MLP neurons of a small language model. Each row is named by its layer, matrix (gate and up: input weights; down: output weights) and neuron, and shows model dimensions 0-127. Each number is 500 + 50 x the weight over its row's rms, rounded and kept within 0 to 999. Numbers have three digits each. A neuron's up and down rows have the sign that makes its largest values positive.
After each neuron's rows is what it responds to, as a language model described it from the Wikipedia text at the highest values.

L5.gate739:466502488460503465547497533436521413456454523569487549467490487455465553467614505555504541515563498535563535440503563472535533441623438516508551558448455496483430499400522562507466486478575506469501358467532581515528584465511366508556509524504582502538480593583460467567435572547518456434510478495569458459494531470477466555561664494510411494445547531403516529522464476568470484462461
L5.up739:526435471413457483518497492506487440550480535489502552457477555438549539458507436487501459518562504567514517400493483461581487477434462531509583556519497448503416465526526541423543467524487528475523547502484496429457517479499541491469547509544663443531558559467494480458534526465545546569554446477607500429547501417481491411513468584519490486483467589510523556453474370553528519534454
L5.down739:456526586534517456483514429474463511511578562550532498440473503522474470566530467478491542476542491453425511542420545511471479539550510569525424457520526525452451490431425472554511454448482517520498483605558528436608524575518388530479461484456457513542503488554445442547454513507547443483529501534498492570494562586452490574538539524532585498542502536519449428498504537517507477478528
Word-completing subword pieces. Later pieces that finish a multi-token word or name, like c-oin-cided, mag-azine, health-care, Squad-ron, dist-ress, plus some whole words such as cover or Air.

L5.gate714:433583389651497530507509480544482524433525470528488599454518460546539559406487489470500502521535527582477530519589524492473474553491492568450591557539503433478455397484473500517561491546561510541422468489458501582536553526507488494527506437529448562539523512524444574444533424431437551590507558549476518559511462509454507438565458520520505389594478504602470606533548551448517531494506
L5.up714:389454469541468525451556510575374530485518438540495488456510567552498490450481402493473496619511542518500451440446454448592544621460405520446495510545424447470475534586545502459514431419465515499465534474526512546509487480533493477461509503521390647527460487504524488464414515558495544459532561517511519434523521558421440394561555578454514442504484567524510546485501448502484452484530
L5.down714:555538557495438449545511442515593439440486440497497417495484398502503458472422613487457568444432414505535415438360508519478496478562628482458431443505517578490447474476430503510502442602523443512416523498513467462501578537438522510504548439406487557553527485522446495475498415456486531525483538462471508530503483413450493596543415450498623569476561454436513585520472472548480551452461
Word-initial T fragment. Fires on a split-off initial "t"/"T" starting a word, mostly after a bracket, quote, pipe or hyphen, e.g. (t|ransl, "t|rue", T|ongs, cross-t|own; weaker on "all".

L3.gate396:509478461537345460597481533540476529449573476486559536433488352425485493500476506537490436442455428544510547436462442434475480506463569518498547540471547518563463431555417489567450539512597539508534552526449497596534442462456460472514522522537527538510484470501540506460475466466440477451525509635537496543524541463496481411432456493399546519476405488402518436575529552664570534478508
L3.up396:538452460421405380570450542443525468499514459592495507471451455512452545488575480455515420539456434450503436485479458459486478493522545484479523527527609601502491491571407559447430542494553441460561601549430472444557470496501448460516533430493533467502491504445563506476491467551440505419535435543561425554474593523517477479401452545515571491475415533490529480471479446593653567488429
L3.down396:551392546489615482463490507474496480543515357501566430521357499536470487576504537529507564488553457424530500517321587514485475436545472549452432448495504539489504524597504591478568542543558449559534418502458411511457555545508625516469513478462509531554479530479523514468420535426460478513479466552447567463485375470441394555528549569545534474571538478519559468510503543574476528541522
Place-name endings. Final token of country, state or city names, often a word piece completing the name, e.g. Pol-and, Hung-ary, Swed-en, Georg-ia, Moscow.

L9.gate346:489414398531346548422485455468464476470508543462539457510450464480560419482506386516452532561506550484499526377523531506466511498516536418410496539397434447454441557539459614513523430532507441449531505501380542351526428405530521576481563478537478479561465482501603537450617473434498515581506499510546533452510487567490465567636512495495538532508444530516529521324406513509562469439464
L9.up346:508514495527539406515558427415545579589509452456546531470502552443588525501523390526478437465396529434501533520506520443556499549532509514527484473501462404447478530549469473572525435483468464468530506524494491482617434525474506565439465495489506455500530422450490530441532482574501456505567432473544564606534565532548430491513518540457386493472438511485530476426544522457590490509542
L9.down346:491576456449541538511462533529402447475483560623444495467534477519467587480493569548529554481483542529342491510455476465494469503607525442447490549561450505451466497459515518503431525390417536546519611477493470497462612514513459527548459494465508527521559543431544401583487503426439467536395573473411445513535504475484496433421489491526595554661523543519496530509443572581360511443454
Proper-name continuation pieces. Word pieces starting a new capitalized word inside multiword proper names, often in tables, such as Found(ation), Ind(onesia), Records, Korea.

L9.gate689:510473465533509528464518497477501490540499546395558541404610500479441365435574527576440555461433416517469490478522485554456498454546466506510617550551510433531441489543462381550498500489427498471447490391514523568564433425498519511577555513520415460558509450566444524448523516527454516511538525523501487415453452518591486572504524478541584563436478480498568623430473484539434528541487
L9.up689:467504539495534517508501472547466533504372539584465452507511522575494568522458494592457512572495538537483508546566511567613553464528492472463559538514439460505410426487501513423581507615497550529456501448541593500479450498439452531440460432547541455485538530566555560557549525495512607536497468472461409486434488516479458441495419490465485477450460493543593577507490519573406497459449
L9.down689:565507434526431523513492511506541501565583504420553550514495438512452491480567389460520520486492486448442521541473467495471481492524508617626466481377514514496457438530493469438523448400453547480620470449549546504457459516556360548544452532508611469520397455481478509488517382425472527571383513589473468546619384536492504572526557484614536520460439443461521538549481435489468484567558
Predicate onset after subject. Responds to the first piece of a main verb right after a subject name or pronoun, like t(aught), aff(irmed), be(friended), and to "be" after can.

L3.gate614:486515496505507489540542466593478524362420443406527497487482526474573505422521545535504487486511524550553458501517425432540515419503563505557541562426506433484423483552536504512550479496506571481466465551465389498529585404507498540518540500505441470577474488498518473558522526487488466511488562482576506608430442505477476620539383526400353513481517550481487465519556516514525482504472
L3.up614:465450555471523466421534595504485465490494399457488480464512591541522562419512573466548486448600491480544488594479507490550501548460467393531586427518620468607515496591509497489501517467562443526532405556469501519559438549537563595450548479545437405504566474548504511453451538500576502462589568537505532575397480521476542573575536537459506511458599528463612527599471458527422500443493
L3.down614:549568416449494552527444535452537529614507584560377506512519418485410533476531564556470444583478468505547478465516518514429455467493520443518465466559519495451465499554484433519477469498412527519570568510545499506509486565504524555521492483471532538463519525537419558372520503477502496520479525510528533432428516508552465409514532427522478495492548445505540437600482470502549489462446
Be-verb after subject. Forms of "be" (was, were, is, are, been) right after a noun-phrase subject, often plural, before a passive participle or predicate, e.g. "ships were reported"; weaker on adverb endings like definit-ely, alre-ady.